config = dict(
    n_layer=19,
    d_model=512,
    n_head=8,
    n_kv_head=8,
    head_dim=64,
    d_mlp=1536,
    vocab_size=32000,
    activation='squared_relu',
    norm='layernorm',
    norm_place='pre',
    norm_eps=1e-05,
    positions='rope',
    rope_base=100000.0,
    rope_fraction=0.5,
    qk_norm=True,
    attn_scale=0.171,
    bias='none',
    tie_embeddings=False,
    parallel_block=True,
    init='normal',
    init_std_qkv=0.0239,
    init_std_o=0.0239,
    init_std_up=0.0239,
    init_std_down=0.0,
    optimizer='muon',
    lr=0.00977,
    lr_mult_qkv=0.5,
    lr_mult_down=1.5,
    beta1=0.95,
    lr_head=0.00562,
    warmup_steps=0,
    schedule='wsd',
    decay_fraction=0.939,
    decay_shape='pow',
    final_lr_fraction=0.05,
    batch_tokens=65536,
    seq_len=512,
    doc_mask=True,
    train_tokens=765700000,
    steps=11684,
    dataset='wikipedia_en',
)
MLP neurons of a small language model. Each row is named by its layer, matrix (up: input weights; down: output weights) and neuron, and shows model dimensions 400-495. Each number is 500 + 50 x the weight over its row's rms, rounded and kept within 0 to 999. Numbers have three digits each.
After each neuron's rows, "raises" lists the tokens whose logits its output raises most directly, leaving later layers aside.

L11.up643:563513438494465469437594534534479422528415491513533510517560513552493527516501586513473535548601550459510577493529562476496481535492493428505507568521514551530550518417582511460536487586510547545476419576427479526468387529529425458454561485565447517547597404518448489506501489445508454496
L11.down643:499487500487508564465450461487441543491495495542516582481483526499490530434460501455481535456478511487537494564585467487510510491460540498500476545460532518611618443473618362448485530442508540496509386465528437522589552568527492447436487493537466467450496468464507415443621525528473573530
raises: "ons", "ments", "ing", "es", "ment"

L5.up790:530533434557554497381538462504465553538525536496567459469433578518460515544403418527510405485502392491480583524509546612550580493543552499491545464448487484548559495481439494478508407556505569547560494555456528601538448542500546444476492501608487501520581492508536506499491487504491455499
L5.down790:398469626499405552535523508572376439514528565453479557508575408537508477554543521451429485535458541478523554576458501547490460530546556473480346496623502489383558535474523509602587516488579409501399544536520564433536533475501524531434502529480481477548419489441433483558476488539427577479
raises: "ian", "ians", "ic", "\".", " during"

L7.up1524:610506557505533558463506455493623472514405541467492587466439544543586375425537561583559503521404439498478438488421489534533412526521512543564563484499499508590476589524508537478439520555489457501508514546437490537390534500547482492519615400508491518500543559613487485559504514466472559569
L7.down1524:555457439460468480487540483532521468424516486565448489419458570469516497518595430517448490561375509506416425550532550510492504511509465471460463565467458452471571578573484561600498463521512587509564531469479502436449542550608541478481493425462531478468510524493494428480507538459481480541
raises: "cal", "tic", "gan", "tical", "ap"

L5.up89:472550507550452381461553524430499480493436511519549481436514509494470423388526517422473470570502405520474451567503575530490407520572489516551472415482507559455539484494533509461450480536505488479453464503423486513505551539456538522531603514498458470554556414474559607395477607577431530363
L5.down89:555463471594553543505517472455428484423535573503503524516449508543517468498430446477503553495499412494436424533491532482507479401541509500436408478457552522431497566576444517540500449397503573578446583549396483464516523485484558405477489435400565512499432536487476524482554476464536496443
raises: "s", "50", "75", "49", "51"

L5.up1374:542534509563489437525521425410477518517462416548403549461449486531454453509533505487515485515533468521523376461515470387523447509456480393491485473620521529460569440509398528503472433569511491580499518453481577511523510545493524554489510549400579511534553356459577453429495507520517482531
L5.down1374:568475556444536431491467479532461482539541492430493423564513566538542535410437460582403436475410502435483552437447611563455572499452505544499470481544487443444470439431519491618424513409485505522555550489556559471428531613481523493497409490469538473434521555540493503472520477495530594499
raises: "ism", "ist", "ists", "ical", "ite"

L5.up1405:455439544524488558432419418497473511433579520500400503531425452564542562544490594463533482525581469535578559498478509505481455490460544532442417499516543531435523437425544515572520385488493442471434527560503473447569567440524450478546500410510533536464489452518593516508464518457496519353
L5.down1405:484473526594560504522467425562424607503578571529430484505529613476516572472534498458556535475565425411509408476450550612494498574484454423464590408502505511529498613500565545473596546571589483468479563572499497477498464449515523536392531580419483419416470593472450470512599474462583539575
raises: "age", "aged", " latter", "ors", " Mason"

L11.up409:478456497566537501510479499468424514519479490565569487576437470363509396618436441514427508549434534554525472440480426643467494513472534469488410486552656506506545457397379480497451469471474486581421572532442503469539488457491551603526515490497491469474492412386444563489521475475535449422
L11.down409:519441478546498540505518517470460473524475551456501482520525520578567505507497485468578430577473561482465422621450487526542461500511517568618470546450582527472483557470461522529514568512485564581498469526495476454633457471457537504468472497455497445483520614458414437534515506553555493573
raises: "une", "ion", "ping", "ral", " ever"

L11.up756:539403485443410526526529559446593412661457467447461526442593466502473524494501454401506430494573531535525501520422579503467492473509524467455501436520426529557565499467489549528351491524426533524471466551466424507549478560452610449470553422454464416430408570485503631473436485542519418481
L11.down756:516489503554427490523397552525500499521552506572447508502504525569406467493512456528476440544498461528509519512415405406484494478544450552504518400352474544511488581572576529524480565430497506516497485429463602544487460572524555575443486426513619528545568445524453471428463400516390441530
raises: "on", "at", "lle", "rim", "em"

L11.up864:531523456493500576483532417597572520518457443583554546465536539512518460435516604443522462412503426499596525517549571394555421487501484513542449462554506494509503412566558383519502542494573516500487484462485486427531533510480486503535460448480505483451471407502530498579515503534486430469
L11.down864:555518504437496505520529559457505493554530475436543614441581487530533524545406424555491510486523441608410558434494499556495533583581474495549384505441514549595585502400485527527475449497536462479507457444527475541438562556547507564443479514488523425527485464548474509523480552520466577490
raises: "nis", "ement", "et", "ments", "ment"

L7.up733:497546443469572486495571501470581472521541530524473520632501519522578411476526534515474397547416473568479487605533487571536511448596526504553556567465475399557361559461549420492391492569560437502414507546508490500513487495515408460550495493522433465413484451456498486490472517513495485497
L7.down733:535466464522521398453447600485500520369543513545508460488532416456485557485508495531412589544473539458506538449512352534552629613548487461522431511463519507478511616449481541469486479480460513499512549596606509502521466457484454494574505467471465524525411513420499550579615466477397472522
raises: " 7,", " 28,", " 9,", " 18,", " 4,"

L2.up1159:495498557544419564471533449610524566508524437518442540559464505567609480550483459537459487592403519469441454500520407499499464524467580512505410519386557479529401545444511484504495513572570591446499546471557497573537488502500489484473528456559510481465492479493543580502520538544512513463
L2.down1159:537505480524484516528525519584595461521483497478632459549485448496557508595582557479532485530570525483533591534484514499521532547603502529488539452464486468534547482462504489589496589528508519506516550453484451456409505463514470533431540404493486534468430458462479476546526592537621543536
raises: "able", "ral", "weight", "roll", "ments"

L5.up247:541480535553550491488464559470467533459493556455543508431554501492420566534424502531464447512468466612454461534496450526535445554482592523375439467513458391400539442489459500498527396522486487588550464516524465537509550492497552511437517443455517523480561475489471458550525480450471579514
L5.down247:507534511561468540508593543549466580545434485585428479452508474468498497504466607516521504536487344491554500536521505503508487544523490587450498531512520488485480517513440535407510521408497463443497557622522541590532461549501539560521554516546490527501417518434463612473585529456466391497
raises: "-", "–", "s", "-16", "it"

L11.up1491:429498347422526494526488534449464452561457508509461534418514526442528539528496448637544476518501492479448535472538553448461402458505386493472522547414509463533444643539495443483503541552511506508548503504546470487478401501592582473481503478499537536507465494505508514607509445567520430443
L11.down1491:448422466523492560464510486496406491582448518549497549464603499542487483498543376475523386507427565501620485557517493556456461510538460513436499510474487492487493568430502432372426490511465596404460480550526445467455399435489558495439514546525544534539444517523534524489473520491558551532
raises: "tor", " estate", " Estate", "table", "ter"

L5.up1267:541445560471452469495446468497456592421415487441490416504454556483557464412593494533533469484458473590550457523508443595482533483451570478540479437571435492471495453543484528455498419565481488533546647592485574478598530379503503415454512419556542449474482482509629450520538448524461455540
L5.down1267:488613447616509454536501563423482454471540581508468517495487474528585546551483469470511470466441525483528520563432670462531513437564516449408558494493559421559491534475518495508440429371527509535542386520497399438439478485441530511606493509452560539534534595541521515448497420473505523521
raises: "es", "ins", "e", "een", " chance"

L5.up1118:582487430546538576454405445464408529403472514466411473510469446521496558550524463490450479529472427503557460519614587510497447475444495529502417559569452545603458523534559464463490579439573469616475535465486531564523566520422469499456442416458543507522547425467591525501443544535476483545
L5.down1118:453650512458567468536558525558482420496563491497466542434520444525495487446565389539600500396548559575506449496469602534448499576447528469454517379579513450586499524514502443548506486531558501524408479546429525373556505502520480564499530470390619410447506529511468441489376477545542593460
raises: "r", "al", "rs", "ever", "inn"

L7.up883:471594543474526477511564534496495465494473511545496482454618532468548591411530495510559378572486449528553529515535442489491452553528507549601478547509504521493394395434504515531478526463429522416582634553466573437515519465551456514504556370418531487485548562459462527505463525462466539479
L7.down883:470531514515508487487542541526531476592425471540508476579462413432579490487505521430495556598492543486539458461493584417400542584427427490483484521534521434534462494497395391502400500483505478458460569483456449544517539603564433467497490561526583510558534611507484532435533520425497521523
raises: "lin", "ko", "tle", "tie", "ned"

L5.up1217:577572421601436469339550500523425541564473485592464492516485592559555465492514492482479499482526546591537482567434474628540590461582450546484468416617515537514505503487478472492390550338562430533491517482469536516574526566488517596429563534552554587541455412399534469551417417484517481535
L5.down1217:461590675492493552511438484469523510448520564487468514480542494507368499529610432595444494539568517518548526518430510418544477608533539459484429605488510455456644500565476495441474521481573517440522459579490500438486492475540501620588553424498472431441501538499470504591577600532434483452
raises: "ian", "ians", "al", "ales", "led"

L11.up1297:479529408545520455558480515483473466476439425515481478494507424400521572481505450502460543502499458535540453470511442483485542541568481445505435540490547505434464536474554509475653499567536564561436559510482549412502466521544601536512560405473541479513542463508500553541492549468454522459
L11.down1297:407482445419521562514394456564546515489620491548521431436446545474451481436503533513503521539471432422489536498541529522439500626488594520506507597462473548501445482539447508532491471448490520560402521548415511466668410378541641451513466440513460511544443421451491468557457534437448548491
raises: "at", "ation", "ative", "ant", "ile"

L11.up1010:494469500487478424580517465430549500492534384457655523466564539456411399540455458528469408551506505555494509462539506471425468490484465475489494461565527530588536437391490500564503516561530526541474434542477476489489475512484584442440501527486582579529436522559603498507478588425572408554
L11.down1010:482489517516511470502507631517479597556452523636550446504469447534432547470518518447541495477533498496448515487568498530537574498522475599528625592517473462524540505513503457456603463519451440606575539537549531407573530455486455515538561495469555534543429556533517546556509528536559551562
raises: "p", "–", "-", "o", "m"

L5.up75:543481433529535505406385521471542435546426480507493517485514517491524486499482571511572470475529475530475568438554558529474458451405469441504604511526467454461524478431390534480410479569463526521430557566379466528613480477433556531486512546451526476479518536493504491594596482447357535538
L5.down75:459547548394471610550503502533510540461573511559535482497476435431471562449504484510503573529479435568430509535475447521550498541495542502587435553455573545486479575458514570619555509468559492514497529490498556555510551423474362528484480509527556417513428547435461491481450537549480530514
raises: " ", "\n", "s", " and", " a"

L11.up516:447470459446441445529654503471509460507513534507487531448471527423498587439550484545489488489536555518504448437429427524509505569526531536488457501527451501495480537455349576443511490510382432537472532519455479507471405592546506509519562449473516434503514452510547553485539499582523446454
L11.down516:563460465583448517575596473547485481536483522555437570480483519489569563455395492439517410521489524474523462503418489500457566437538465409427484496472553517419440476474486548568466523482489468472469518474496491530421477601519404514487490557518527542534477471518590460423491427463473570525
raises: "stration", "member", "ium", "ous", "izing"

L2.up38:519406570449516520360505497456485449576504501539484498483512533457481598507508503463513411502593568596455540571501557466496506466477397552564496545578555503510528531327523449478567588524474466418507533464494569529474510423516557473501541539514523547421488503479565522370535421499463518446
L2.down38:432522480520475499562495481514443475392509468510542433484502523482472389513458540514517545478448375447545450433557402486537524553425573514508512492450533488469482441626468428516433434484507536541474543506434521518592523518501460521495480477520440444561384514590374474577536465515613490493
raises: " and", " ", ",", " in", " for"

L11.up865:474426498511452498458433487499442491488473473478532437521517488458576501466431467451472457561537400560459465403524514500540542514433426500461560459590534502363456565464559437391534566494548560484419522487605484447493525482476504498477470554433498427515445488494552524456562517471482511433
L11.down865:425409464520522527480506503506522537496517569524532460556447593425498561529448548500496556433486505496512513484474521603520549524425449509466425491414501551409464344422493483468430552489454527511572530439552579469523449519420525520568586510425454450558464485507442565507520449481521543493
raises: "gen", "gata", "ri", "gel", "ella"

L11.up1425:508528541460605484418491589478481546482488556563424552474657531538519476471560478344478395449634460477472385404516473576468574496473493475465450545483512520614540485434466391423492437510472488417467475422490576517473496475486618441406449487521570474505527474541544461432492533521485399505
L11.down1425:529531513525500462517480471541423475559420486505518491502540453546542467522506493535576580527443489547450448474524428496473558516431520476504515445407561485469521453503467469581487497434512541517533450438544455370546552420430696552453469538525504544553514577553438472461510384487525513551
raises: "id", "ids", "bed", "ise", "ide"

L7.up1082:415517488537601440542469497461447471501499425439460522552457516507541453445476538494553484530501493637538515606482472561492454571467530448555526442511500451398448515467491493391458481543613489530485582559441450480477497431428498485542579572477514515497586443546525530531471503411459513483
L7.down1082:504526527486532442454561481582479519485505528520487569501455528552555522567516516510475483570561469629438458536475491446520485528492549528549442500527604474479604543638497584488522584480404498467475445481448508452484573482504427442527446457529557405423571522460548467548526630574501469533
raises: "tal", "ory", "age", "ar", "ers"

L5.up744:559502509522490524534553472409513477421523531508564430577396513506466534479509458510497294505481436570526401459528473473456488509571571493423551348531504592579556470517542467526472528563439494498547554544438489508521509491442478528551456415497552540487468418527508478485465423517454478568
L5.down744:543465492450453471431498502551557649464556543408436507408412542538463544557513493488585482634471521500559594561496574438571466484510547517558470540555566470499543601477493479495512568540527457528535499510495512458479423513468570394557548487413412520430504491472471559470382527524531497505
raises: "a", "e", "s", "es", "]"

L5.up628:514526538555463430519463441535418492541570547489469468474525560511454570489492527473519359450379509594501405469441614547602513493496500561551455509460551520496404499509430439392553480504537467501596474518450495448608489564418560412490606522517475447514492509433456504491458517342452589533
L5.down628:486522416597472408479470422539600435431483506601557446426486525528494476615509452440588519561480433551527441460565440407403569572538581432515516588539473585518549448462574473526509473457516535513383542450495522493501514608516477495536442547422520426435531505515488504548552518609502490513
raises: "nes", "cio", "gan", "no", "rick"

L5.up810:586450526598440400535481479495444532535454511536486506519582506469419544508405490523548481489518484556454442511443547520454383425597511522518437472583469540491422484457455545504435577577522507483524457492493527487513466507528515425538527524539478510483483414494506567462481540540355485494
L5.down810:606501409542531508448511340480495482491513517503455487491495499499481480486441542433445508424484484477535475554457497512462440598506552532490498522489448538540487494422565551520493485522533516466490486497515603499550491547492498431468488506505612489524585515544508416532473526494537543454
raises: "ors", "or", "ore", "ail", "IUCN"

L7.up203:509501588554426533517411489568425424521397496513483486437522494467521591512424510498504460509470401492558514470511460513589513466481510449579500393549544523546578491545471552535486487560443472418611424386472480558458373491536523505466484479586486542501413471474466583499566565599487514438
L7.down203:514435457485430479477380606481569489514486368488509417446556588445536555557478456466592525542484472469454518411418572506454523471497458468413526501507530486503452443510394499456465473460525526542451445432523531468459591556564454440490515428452490512517454534418624479525562467544501557505
raises: "ll", "lle", "way", "nd", "r"

L11.up375:514438500593448579429509527530454536503454472402535560516452483486527472518543501571477495513459540532577551479481503482463461641496528457478507533552481655537489572538423496499452471564499515577526543425527429495510461471446478611547512499545551594507469507515489489563511360417467463506
L11.down375:538463525443485567482433472563535512548536533478442558526501475529471480596447500530542467542450424412447443584479462458506476579481506543481596522441481506496524518448495514553404522432478479582465519570512559431509418484409488510524451447513497470542459507415463502548517408514550601493
raises: "e", "on", "ion", "age", "o"

L11.up1239:573455504447531508498535450577427516522504456557572536562437513474474561494448452436484493478572621556422543515451524484480461537448522413528455543519555477549529572448457455491602498533507553554473515574538552532511551524415553521512452483444535504452562486446452596518387511407456674462
L11.down1239:464531509522536523427414474477475545597552417445400443597581417654522510471380443613508477503535454461546532513424404632522539421538482435517438527510618415511480529580505504513511520486414486438491564521517441501496554446560507499522545570534430515535567444518459529449499467543467635564
raises: " well", " soon", " it", " they", " part"

L5.up740:555477510553494498413559436522464455439498530547507544524475493492550525552439582473455431506565413524546471469575426536542532476593512479417477481524529515456511480517580468442528505520532511467510507565467549437593444580518468455484549524458545499437558471455556522476401547468498516482
L5.down740:467474525511563533487552419496557531518457480525513550454616445464490464573482555487523475493482534472567602486498599494504572458466532505515444531474453426511443488512466656488470551406525438434471533493469537476543628444422493462518484452550421553551509339530457486520606537462414473519
raises: "ity", "g", "ities", "v", "s"

L11.up844:444489489536447539488475533495505534350548397487496577447475494522603504469390494425529555522454523565460444515548459533582492508539487510516575516509486494538526451468521501532483535628537589525496496591483551447605431514603412488559483511473516514509402460453526564549454526495471405368
L11.down844:500476501533484444591462612438510554481522410553440507480543523439475520483501440527518549384554547496584501483434504556490415559538488503468507498541526589526482496553387509549543423524542521430503459486461503479465460472548565472348499506447421429545502545483425392375531602484595576481
raises: " July", " September", " April", " February", " January"

L7.up815:475574540524488528422414468440464458589470469464480473486473420562511493488536527458530542505453435413595501484505487525483424468525451594510504498514487587527471512431473496529495429465629466448491486496584617490538484584449493551630482445492527488555512569475440499520531512537431540598
L7.down815:492488511457494537527468497546530562485600456476548427490554399572394566511513510516551494419542517469554430526588485529451520461541466432540591465473493489453562548545470460454441445475536524504460527476408499479457440573481457527509488472546494491508530479513388452550546576475449502563
raises: " to", "ly", " |", "face", "ron"

L5.up1049:559544483555574426524486491477515497436479480506480520563464485457524430489463511418468427521528511476446524497489549598558439500546504465504444470552426555413465515475499473585488508574534521489443456353604449380525586513538437514563634456444567476478503493464523504511490594525445420485
L5.down1049:552380507514507509395466415535504479480439573423570522391490335483507421566479493503409468569604442502601562482522443513487480535463466494502466582450491424534551476547532548523529445524576532496601481531502551482532505458554555460582452535492470571366501511546447497443497503418497482575
raises: "ity", "ulation", "ities", "ation", "isation"

L11.up1309:460520510472391591567458450453544462483450528607516424515449486558510462432493575580592519532591605572535424525494437551482496466520434384452484547447482470400528538567536477473440535530481509531385537585492501383486407567482584488510546503535459610468487470485593590510529492514496516515
L11.down1309:466426511458574546519502484551497543517482533537471454497558530372437538458554556575536545456532524544581502519492473540485529498535527581499565561489574568462525533446477489588405512550588451511535576548527508401461488460446502502398518423519491518401484452609570551494502534540456473471
raises: "den", "stal", "ing", "ston", "son"

L7.up920:429550493396487465522460387471582481621552549507517392533479476446543531570514510479487423481465596606541462489511465486496475539456484495521545433429459548625487507533436453587594511504458490504527421511499485441543632531410461491594531527461596544418517434548520476499490422494555500558
L7.down920:513451573498540499471563356471573455443529533595415492524523489490577500498491516478614628602440456519460449517441550509521574485467460516483480532550414485510559427482452446515594546514431417505519496394530504520466535538543534589432534471547515487566531513613384536516516463468449560548
raises: " a", " an", " some", " its", " no"

L5.up590:474527495523554469484584477495518419524476526471521432562505531523496487500456501514466350626493510523429466460483511488468465480521558502497401526556417566507507480458456525466569537501416437504438450437575549494527554548544519507513473500454525573487540495431557506553465486460505513515
L5.down590:457516462509421415528587576498523604530449515568450571451447521548509549522536482544487544480492352503509501477516481484567465524454518521576560514441523472445581434547546590445569448518485565466628411616551425475449542537440525480551450426505500500478484511541479481544546561453468555551
raises: "s", " years", ",", "ing", " ("

L11.up557:599435483507536537387527386520476473468488549539548572466536532414596580545464513429429471398565494484528448425465483489492501431585496451409508520483514560507495475458502476547512524576466451437387456487428412557502454521495553527573531494426434505495488507526529595487444521478540491479
L11.down557:446543557447552398485577553524529507448557518462504633497529484482503478545547606466505529504463497558617413551537530553493353500610513443479448446524487450507522418475500476472509458539489540527532486549527410467446499558415547553507496448517564526456497481471448585540488523481487469503
raises: "s", "sel", "si", "es", "chy"

L7.up1244:493460520463426439468544543551560552465551518523505436581482542546537492499571494522452438533439414511431460464528509407469479602421518479465605469477496463514466473582420534490466447574437490632512521493482564467505512428635434514483521401517458522507437460548446460546453458501561459477
L7.down1244:508552590610494506509399507596505501468540453527612444599475515519491572476426480566511547455447553473519479457500519474453457387582516456404501533464504527488547513467547501528468542442580544532454531534517494486479581562496602495499453584505524513455580529501457531503443456535470535419
raises: "7.", "5.", "4.", "read", "8."

L5.up1296:566473555567452398445537452478496630531530453505533512495487491501467504528498495599644432493557541511549563542465445503452437549450542437511569482441498474583457512560522423530518384390412559473441498509455516464473502598517529386609452450443581336439555479502454488547459415479448461494
L5.down1296:496521536546523436518531511627511543494446499509546427363554492534550463519521482477405543427463540515580501560514472517504528484474484473478495478509410454460489441426496491505479484419516430581493400453534569581576520558397511568500447489504509419490459473423465403406523589592423461535
raises: "L", "S", "-", "'", "D"

L11.up1377:526436427557527503446481558516524474588457486541495604495536501487487450519406523509427515591480510526521586520550546520571523456560542477497459481477489582432542442509513502474491527438520499474390352564555455506478456547480554383563465458469521540498483554510551565475505408502427579546
L11.down1377:416424549486486409583534459572477507578493545478456554436542516518467550454521442507552492510434557501449496424570498565574531515535511456492421467526492476407539516506610577463442453521498463529495467472479512460507600559375450451534533481487501485525434494520498511568532595447504467382
raises: "ner", "n", "nard", "nate", "ers"

L11.up980:437525490520482449447569498526549459492557528471502413499460528497599557489481543439426533450506569505463518506515533522497459462589500491441484500447451544526507525435534502527432491448453537595481482484494481456390527524530495538526516423593488572490552452488488456457507517457426500465
L11.down980:507511514523481513478535471574535507570483437463485534501436478603419481520484484484391450445465434473521443512532539467554515557506467517569492540477442462570592477545514462421563515413430573462597487473476450537546509606506507494381526515574536445500441603477485454510507475524531500541
raises: "ing", "ta", "s", ".", ","

L7.up89:494485467538419497380473504541393501409593521514435529598592487444505433546485494440536416526453532483490472476532441488581517481445534569531508428438529523540522397544429517407590438519555524468452452553473490530573510418516445602447415414458606532476604518478520558399421556498427572541
L7.down89:477502459446534431517509455482469546472369504583456507478528464629536593460470493493525509516474492503569559495499547485432438480526536441495481557548475560497516504480521442532504532580357529584537488425509521520491452538518544485407554514511442417429516470573495474514465488508515530512
raises: " they", " he", " she", " it", " whom"

L11.up664:588398506474488528526588547527463478531534541498452630519507542472466418438480534492414493512553528493499487442543453486522466518449402434538567491483515531513547513542463457499506549591514561444485568527540451384546515452557511497507459432459426543482502591595555516458625457561510529582
L11.down664:436538439566476456518488493472514543422553562505457421487550526491405539479572473397524517611576515454509509588448495445538423481520498556551533550558523582393490424538458507458518495484470406519517432562474479584545579505465467503532450537526484464592519589495563554485493534489462442412
raises: "'", " or", ",", ".", "-"

L5.up1403:531524524542544532509571484456545511503519522560471460437525548523568591434428542441441461448513594570499504533558431509520564569533550503478425403587491546406521496566519476498508465529511477590518549514446525530467496589568481419511530467626488562480503513490584596580443427408499558566
L5.down1403:472492513429524553540500457555534490471548548572504545530446468451465461520578489557493427428512419450443550445520431536600471492517520511502474452553567402583551501468375539475539440474600452505450567464483504562597391494452500520514545551505493427528463545505500535490544505496500506528
raises: "-", "–", " ", ");", "),"

L5.up1395:477432495503497495409499603489429514462440447568486479585470596470430506496542590536532458504596513540457492440505468499546443442463455454514426500541516507515518556428523431510449489539484486451458571488507478541503505485454439463397511438556444566459477374510556527517499514451397589478
L5.down1395:618500524457482547516501498488447516522542496602511569506457451490505473524524468469473587576600456530472556509464487577453511494438452440560555498444491474430519490519481549435424524514426552501464437514414527478556487498501527399468484459435486502501437528502436561468446432533438407397
raises: "ty", "rum", "pipe", "cle", "ible"

L11.up288:480428461589485454484500512544446508488529453529387515515444453537517420483500541546472531445409559506504474530530469412498518562614467511459517511559515485387568423462509527517531480491503438515554449565457468549577528450548538521525486516424475456524463552475523574500546401509461487553
L11.down288:502551412516479543469533614490532515545566475419488525535417527514454510509561522548489521544464630516464624610593458465461535450450487528476456594594518413491510485523565557560415502470558409487544435489515615545447537514517508490483420540420463402511540498471457499441543521549507536520
raises: "ist", "icide", "en", "ists", "ar"

L11.up265:472538519519527407438504516509558467475459510438563571453499540599455476482523477483388424481497481549532430494481466492504542553470474534459505531473470408462486486458402558458448441525492388450451489525528506516464566499598485478407602451475501522447585600505517427533520510543536447467
L11.down265:433422552519504512463509443512450459510521574527528475453560519572496504532523544564493540514454360495462522501540520549586426500541582541457517548569569485533550583415542471509504452508589585512506590443461518473526478515473515519512416469497529450428477510511581405472564527641512508454
raises: "s", "-", "ring", "es", "a"

L7.up199:539530530468547543536479633495443436487530492592504526533522545527431481473440501461507535493482482424518505453618525520459537489520527484490445520473508457569584606446506445626570479569536503514527526493428511495463445403402484442532564541499479548517545450478599519478447545636463458553
L7.down199:514477516537556448502534444403522462576428547586512450526504515484576566460537511538433503493473482494544471564455467492494515558524573491481501512452533417482510562535524497480542514494553478477411579375488581479541396425486577528476494543434462542544568465583490399568416506488491464485
raises: "e", "ie", "es", "mol", "eo"

L5.up1527:485458487566553437506470562510485475467519522429546586469466575486435462461496466528503465412435476443524535544520542591498428509469487474469457468494399505551544442562503488538469517479521512546470461486484608453469463423457443397539467559468546458455515543509494495497474478552429567521
L5.down1527:500502552460641567604499467493459483500455428495502518473478459501454476563477508429470573540491526489440501470583463504469467523512478605501544456448555536443518445438410542542525524363444554441484515455395503596498402573549462547512524525505410527610447545522509489427480534414437536491
raises: "ments", "ment", "mental", "posit", "),"

L2.up539:496364445527632451541459505539492477551439451442478513492417464450483473520383482427527394519514404484473516485530403501481512481408456419524488467507546488513454441532466525546465430491505509490503514481464487494489500481486531436514518518492524488503576416528474576582512420429475477451
L2.down539:559443445509502524550514499505468548627496507482482577513439470557462398527441513464474540427457476449577554514573558428493562426424465567454437587409492477505493531512524485525485427452578508548460455453533492509561503524466539471502550574481521513533511484519521447463440407452583431512
raises: "eh", "ically", "rio", "ose", "cho"

L2.up492:479449446498507509474581457499506507496494503409386406504550466538557476544607491537434519465423502528414549504432476404569437500439549446385432390591496604472546494499457561530453423586520554556498491474444565563487476507588608468555577413462435560498588494541519494520541422556462464605
L2.down492:465390485412509360539523550536469388433512423503493591587536457546502561435432471477455538542450435431624525485429527474523514507535585577442461524438449462499476560431596530432506539503523496547475485505506479498372546511472494482485448496446439515419488471487466559386488447505553495501
raises: "ize", "ally", "ized", "ities", "ity"

L11.up782:554479514528459446489521519399507551559557510578471540499457471558503453485520426511394492437484523474472443520539555544476481428457503437470478533411508459550622466537441431532451565465582533426554460482474456463405493447567506486440558521480484522443538459457510538512417455475516482626
L11.down782:412454493524527439460478479518458443463544537502477493470553563506558483576500537444562476530492611454534569574454543441412455532523454588484452496523497543451547472513598521476524561491538552534517486489504563514465483533591486577478433494486468513502659479509476575570521496524607515409
raises: "ically", " by", "ification", "ical", "s"

L5.up903:559543546523538504433555573440519494478458396605481493507439478490587488474443624562482431511439513534504498513540512527585468676587452434479458444480431544483535545518488558501389558528469504498508522554569499412509528451481501466482484497516523485503467427509540484447425444391426547558
L5.down903:516458458481530415616453533534545445604566550453538527475553463476474545453472418395537499440542530507489477471535518430484528388502492504416509459452564475514487527564400578586421456569542562429374521475368601450460540540558596460421514467492579438517504450499545514548516455575475574484
raises: "ies", "icide", "ido", "ie", "ically"

L11.up49:514442545578493474533503486466438507480438446437447490476548603456469571554536622518489585458473507561517489441491446548341514499434560526538553519491394527381498473606472488488453475552530481478473511490498583455438481502481477487597500535509418538485505477586455471527502458508517524585
L11.down49:512483492423451550485551484488547479518472478508450511488553450495493528470508437511506504459498449504560497477442489447512500467428490492459452486478482444505497534531531564548463563658594510510437545549492477490544498552591606483509507498486575477600508571456522472640503524480497578478
raises: "tis", "tic", "0.0", "tical", "ting"

L7.up561:538429423591520609467519534490491593531514590507492388493530506578449447493528466422495494499493548577536532567589509514437421535448518489463464503445453473472555527449543364543511612579554554492531507531503573503564430574466512470503556506513534411490572500509592524463486411499502547461
L7.down561:495520539537512640526489454590524516444577541502547634472473514633500440564535479531495463576514461473516528452444481519492486496458386506551492465550434484543557486388535407523507455436486498562598511427471387534471494576564500514390420493467423448579514453497459481483481580609618567456
raises: "ments", "ment", "able", "ned", " themselves"